Weights of a small transformer language model.
Size: 11 layers, width 192, 3 heads of 64, 5.21M parameters.
Architecture: LayerNorm before each block, biases, tied embeddings.
MLP neurons of a small language model. Each row is named by its layer, matrix (up: input weights) and neuron, and shows model dimensions 0-191. Each number is 128 + 32 x the weight over its row's rms, rounded and kept within 0 to 255. Numbers have three digits each.
After each neuron's rows, "fires in" lists the words (lower case) most often at its 100 highest values on Wikipedia text that the model never trained on.

L3.up28:071147158199121121098116124069097138135122177086085091070132121172160165157135073139091147162084100154157124141137119102155079178093059119101150163117132111159175132128132103135107120087082177075091138100157149105131116128162121097122146102136145094102123155129178157155135157080172163146141120126088110097174152095104102154135042165098145160085197160134113171093084172145051144121132102152093096193087136124119167101070217147075155120090174130129130119119130204109075156123133139132140094138138141155133120140096172140132117082139115077130106155142095109074097141170157141175
fires in: "the", "their", "they"

L3.up308:113124069154149073104053123126168154130091088139124119136079126103142128164181138144088111171139110069135089151090121093158188138134158119143112178138135068191143116177102151057129157124099086122125157080099199073175113122175073146095127090109179144148163144129099083110156159131145128141151094154090128139134114136119182114036120126108126207090154125165179165119111115141139141140101142117125103136091127157174121088134113147046111183174114109171083105175111122129144098196137151116120113102137121140147106117200142128069163090112157177154107078135159079120113163103084112146
fires in: "a", "april", "august", "as", "after"

L8.up15:165145104173172198105169095132172135151126100131164114138149100103129100225081133097120133140187120136139192135126081119099171152133123160142123135084105129103178160075151133170137160128066126089137167149093126092121127150062090157118078107102150122115132124147153105124096080086196195105097074119070124181132064133154178148159129101158139152103181167126115109143078106117062142124182142152114104165147108141183110135082079142144097152132111115146092158130164147122150101140081146172142154104187135112124122194107136133130119086090169117100112040141168123172090123098059124118
fires in: "as", "a", "after", "at"

L2.up605:103149183084097156160112126093088059200088124112109126117152162149117170136144173142179107157092174079109153122090101115107133175102145153145060133128173109119141126149184142117109154144138094110116115104118189084081177120135101128184100114115117085149183171153071152129058080157114108123117148142149136142125117149146138113150169089118114138096075165160141055100129103120115106163126113114206080152118137139120182100083114154118176142140079145046135100095156140146159082135091148065186160089079129147150144154145163142085107139146135149109190114145116132052113167057138157166
fires in: "with", "been", "began", "before"

L8.up57:148164150075173101133112108105144190143127133163138140076099121095189138120162108122129117136160074067107145160099035128076154104172134113126138171084136127193152169124146180136155172147145102126146130116087134099078133137126180114109097101116113098148094116154088136086110096084154095174147140116104144139172102101142194213053164145150164103185133160165086177126133192139152117178125167185118116160124120109147146100105076115124125153161119125191145137093107101131134081129138119154130151128129121098126082082114167115050181095144088063159149068125119087130131065126107086149
fires in: "a", "as", "after", "at"

L3.up71:132113146122194131120186180084131123130087107161112126142114140150191077184160148158082104076167099114138111138100139166103122098142158115110088107087129094129182104188101142129157115081181160078043136108144159141108105136125188123150134071117089198119100143148090136151180123119141108216180127064134094122147139135129112117125124159097153132124145105170148131138139190147084107096116085138064111153086107176065149075082136126113107101066116128163098141122130167134116122066130114193131112113148126133160153175128197106161177109091113122150105069162147116077070110179129140135
fires in: "states", "stranger", "stem", "state"

L3.up248:104086089186164111178140154114185162119180144174123125140092139141106120157117202111074125134119125139157153100086134107141140162116150102076108059124152146088155104131161203070139145154107155146147115070093111088151153096101146170157099178130055086115094177119128170192086106113148132067181160083194136142104195113103132153104128113164077087113159120131114107123142129140093157138151089142121141168091038159174105140148131189068128130130155112148135101137149141149166139124149112097169126089106130125125132123077105179188104121121138061104118123115163111170077077138119067125
fires in: "he", "help"

L2.up325:118108145144110106094117090083176100233155121130151136139149143170120161117104153156138112161099146115169110112108153170153159114151097160113164135194117080140107143154084111133145131113161119184121086089113115082079146119128115130161134089137115109127051149114097113127131067142095094138067206137174077151069140105149155103103154107113121094159104138097114113133115096156128105117113082141184153126124117142095168175117152162168146129150144186124168092126159170114116129208046167100141185092143148123053095090071134151100163076108127154238149137105127139085104098111131179116
fires in: "with", "within", "without"

L8.up71:099170120152084119087148128060108165137188117102109121087116157102102145130178142126075131096192164108148164088120143158153142219165147132147093097120111084167076150157151126113172191119066090151089130072136152144156128125160160207156112130100107092120134208126130126133154073112138112089037117163105145122140103134171132103142070149145087124164133063139124127143109129103087106124180116145190120182089134116196095070117129101171129144130112183148131122083112141094160140117120143098124144099138138155230123109100121124128173077123114142075137092080090114130140140145149082139
fires in: "and", "but", "which", "both", "although"

L8.up147:145101160120142106113137123163076114178115203182113140130126100179095070126138065143113083058135090099145118123195129105135096186109116126109188080145115112112141139139174119147130113165132162118135125152134170115160155060164108146107154207115108178137125126077126073122134099109135117101123230104097107160092134166123095080116124127121149089147148098123087127134164152108064113072113125109138156099146157086136099087154185175145162212091115195137124164172127136129141130134093209145079129101108137120088211131093092123166108140145122096121079078106143159103163135104124164111
fires in: "an", "group", "background", "any", "grande"

L3.up113:152176154120177135127136095115109166177152117135090115101119112173141112099147117116132103087140107109141109127109096081084113118166165108130091069190146175121181094105158141108098136186078086198106109198132177103168082154146174130125126069128114092130142132142114079162121099129114148130175127107073088090134107111119157167215091098192076154127136115221116084112113100160105167135125162127116114070156117095124138130084134125151148116129139085164096139173120167121135180099214172091045090136148161155107130109102141120106129146123157161143191171140089140135162152087077084114
fires in: "was", "became", "be", "been"

L3.up243:153119163157137144069211107120131172116160090190150151124112142128124125124116150141111115134149136094183169024124129116137105107125140157143097137100123114173089168139198144125163145119155105103136190128134118154077129121080200129157119192132089100126120158183149152145123108177107137125132195130160146142166155143099131136126133149113146133161181147144128107133115080132074119084083128134132147164115101164100107096131149128166141110169081166122162150082122137131122058058155136057117106015208135147093112139101108123114111096094133176119116103075093211131066114124153080132
fires in: "world", "state", "s", "states", "strongman", "political"

L3.up706:148180101133121103195105145108123136112097170128090115182142086167179073065120161135132120122131129113120150124116122135164124137182099151136128022127140135117125084092177078160086075164106156180172085143095084126098119106139131185089125164087139120188065155153111163124159112142147155122161157079105115114131152095139103073063134089074131150138133121203107140185103148156057151140196112153132111084109099125155119143113126126153106058137144176176092112136162114114106135123172170128085093115098142136097126184176176106177137141128125183165198135079128151107127159128102147089
fires in: "group", "previous", "prince", "france", "production", "groups"

L3.up299:090172126183152135169075096151160121143161143106166130129164152186139105148134136113123097100063100134137114125133118096110107175134218108167113130130119125163140046091083125102091125119108089077091164107162152193119128202123137182151142125090117068113174157091127124119113127092133189119069149134182122100150090114131083147093117077078093216153179164163118104153147078151189183172150103137069121069113136074173133154168118076143145113191086140115136116156170136145116143147149134141168108124175160145169085147111098109158133099090108118102102101093133131108100161126120173137
fires in: "including", "during", "include", "daughter"

L3.up242:123119158156167090107139154116057107153137153107140098126131138107072145192140140116131135114170132095114096130116152124122139163119097104142082112149141133140131075135092167122106179185105150143139149170142036093129110196143130045123170083101112135131105160177042157208076151100091096125106132151122157129116134112150092173146151098105102140128130101115090171086143073150128151153113126131184136095121154126169136143101082143089130157136144201122081128122108215172133151083135174189239134172137135160147122119123065142097141084136115157122164120114060095146110144104171116102
fires in: "which", "had", "where", "whose", "have", "who"

L3.up65:145155094159154118151057120146161139164119069108101087107116140070129083114127101084093147112125072102079073126118118095146180101157149078147078112197141147159198111115123125133078169175123144162122107172119131099167156083161114110140164069198107124121065120169091112043160162165085112145151065100095144156121130150079082133084144107161099154092083114152169170141105161212113104103098099133130150142165072128111159150124164208097172099102129134167131102146099167128087173155135150129103150170139133133080108145136137130077139114146110162133096148125154115136124130078068134152
fires in: "at", "is", "was", "in"

L2.up30:120138175116170153116053121141138141115111173151110110106057120154136056120168174176074104106139119141095116097143129110126148089138111128110083127139119143119145043154162121110118165140046129097088122128125135170131103116150141107136122123127145149137111203142198159133167156105108102136101099194127051111102144157102078088164128160188136173059160112169125169140111130201154103114090122133103106143120108141125107152119162185139164161062105064142111101169064131122088112103150119106070123130120129087127072125140153217120150126136152074187149110102142117144097198078149118158
fires in: "united", "an", "was"

L7.up632:136122194140130075127153197115071149169094104114126130092067170138140124164161131155163098129102181121145144104100141230123106126133103139127098144117133091148192141145119128158118120141140195126108095126131185135139097131115131066115115239139185089136217118077088164126148123130122073159113131065111122169088159158149074155127088141063127098108111147032128160122176156139116138075140165178085132187104143160146125087114196124131146109151123151117099126093068110085083163153169095146129122132143158112150150140092094112107111115136111136131119123076127123094144104068124127137
fires in: "the", "across"

L8.up722:093119142138110143077092132085244110152111090120137113137175110119107087089100068157139111137090094197114157127094154144142131132146085135143065126173139110142112152156142081121154161097147108113110135096135097153108128190092151129170163184171157118078108134147133103141115095148170175107168166132096126135112173117122143194050149149121103179105121152135103096103048147217114194129135085197114086138198127129118136087101114117121157146164102140112147153091136128067114126132085161117134128126165122174118051096105157116152181126133152123104073096113128159117078086137190121107
fires in: "the", "with", "through", "of", "from"

L3.up702:125090096121162132103155122196155078158146156196140124105148141135128136128139117113086141151188108144215077132123151103174155166102110169120150161095135164217161105143126108085134133151170083119108153100087152087120099132067096082163183123069126100140114125098100109148121132122121128076080152147131088148133075115133146148137136141111109155153146132151115137113110132093082159104144087128091168206119058117136111132180171086138069124139094181154102150073139181104131082118161100119083141127147106157091079153140246129161119152146154077125115098054132129124100098181174128120
fires in: "three", "took", "those", "government"

L3.up497:123157080146148122101168084178162159124169110081075082136142082106119112067098142157135093174133148157121222138121094143136106103110150139181144165140109080148139112104103184132106156083113083149101139087122097087129125131123118137171130094200171146142156144116119182147071135107105131107105119046141113148126074135096124111106114153145103137161111148184107153153070120206106135140171128135128180138156159145171130104065164078091129117065133108081167101172151150104176146179123147077133156099170149122129088081149088090139164080119110120050197185115139147132094091143147144166
fires in: "of", "s", "the", "following"

L7.up181:147164110173149177121115121090044139096170130103103121135108144099139121106156165083149124138168129115156142104138104127164158118108100127102136157123125085143153152179167138117129216108092102096179121084094131156162076068061094084161109107105078116102146146173115130135103111168141112101143103156071122161211115083125100093156166113128110110125108182103095127157094144194100116099131175138126100165104099163125147159126104175067113124156170178158087132068106155104150126115135152117100093125116096162160189171157180082107086182112173156080233131143079096138137156123106097138
fires in: "that", "and", "most"

L7.up580:129148094181175097082121173075093117131107183151133082092099104149166114124156159103128141106117116099150096150122157106123057187110089118126140066045158086113197126142173132155080112149144163131088152081121108096127172112124141125136166176075163134201131124119120088135056080129209103139199087134121108129092138079177164122146109150124069125110151159105162110181104168140106135122168140125168130160113045139163120181116187166097181123146099099136099129156162163144145118099145131155158148166092113179196106114090115096145110079119119128101100115102161116162155123107160111105
fires in: "he", "the", "may"

L2.up624:071108096155126076181159164063156094094159145072121123093153192174071102113100151146128117154179148154095128167131127121124120161140141188149067108094126119128159142146142128080133122148090102108180157146133172133094190088090121108121141092148129108131094121137100107156057090095099137102164118064128134158083115080159171146079104128148132121171192178118144137106120089148066166145128121120180098082148130159201172156105159142083145176095143121071126154119159140119129168130133180132162124142103188106182145160117107106085106117147156161145148099076134120127187091112066045156
fires in: "which", "who", "had", "while", "have", "having"

L8.up456:100144106169128080102058114144126209127077169100130099089121139100149145179152120140134165119069105107114122071073149195126142102165092121087125112108170128126078144188166193142129135143105125077134148168145135106104140158100148143139092086150143147098123143091088131143085105137131169192153117115162056170152102163107081115180139130127134116122192127153152170137138080125170174085134114096072074209122098140098183105162119133151149124133135154121138144050181111182093129113119101133134109147163100102134137081119106122179181093093159139128086194090137143111136076126110057158
fires in: "also", "including", "include", "included", "daughter"

L2.up665:174148159156125158150056107160153092117130132145118117147130091150128159055126150136086098124100137125109090217109104149157057152128193076115176114125174105187109135183096161119171174108093094071191141169119073142193184169118126178083138121127128092152109169115162176100076085151115163121146167211180092126139121116124142138118092096089125106147173116138082070127139094173128133146095114114097108158181063085149121111099132115064100142126142143081163130131121136105149119147139086115170108113111130168090155166127077102155177124156158166131128085145068144094117118108102137139
fires in: "during", "including", "following", "featuring", "leaving"

L8.up708:175155161148125139122114130101130136104165087193071101161185092180131122031200140127120128137118085131144105146123141177153209153145146089197124100135152125157147065148147138134124128199146135176124099136143115146127087149126064152074136153125158102116123130104116177150074143115166109145133139091047106154094167178122102070143146121075122108134162074120163111126057149129096101056124126105146148157057166140139091149130165140096136104120150148197125165137127112091078138158095162133153125113141091164138134068104067129074141112128166093146140105062116136139129200130128119143
fires in: "an", "another", "any", "anne"

L2.up300:154167114155181077130163146063119129142160130144096126138101156126102158134026132103068101179114177125126136194117102139137169182109158064144152128083185090128160115147121093112088182122153112120122118098088113117159145139091112085165157086131105139099151095110155097155130148078104149136138122147130092115148142102089088158115157195150095130113167109093123149093040146141065165154115141171109146222161103139122159068080118188060089135128110131087170092141115157073120106147143140159123157155100119146145153107142140089112065083126143161095136142140184102103179124104069133159
fires in: "at", "that", "which"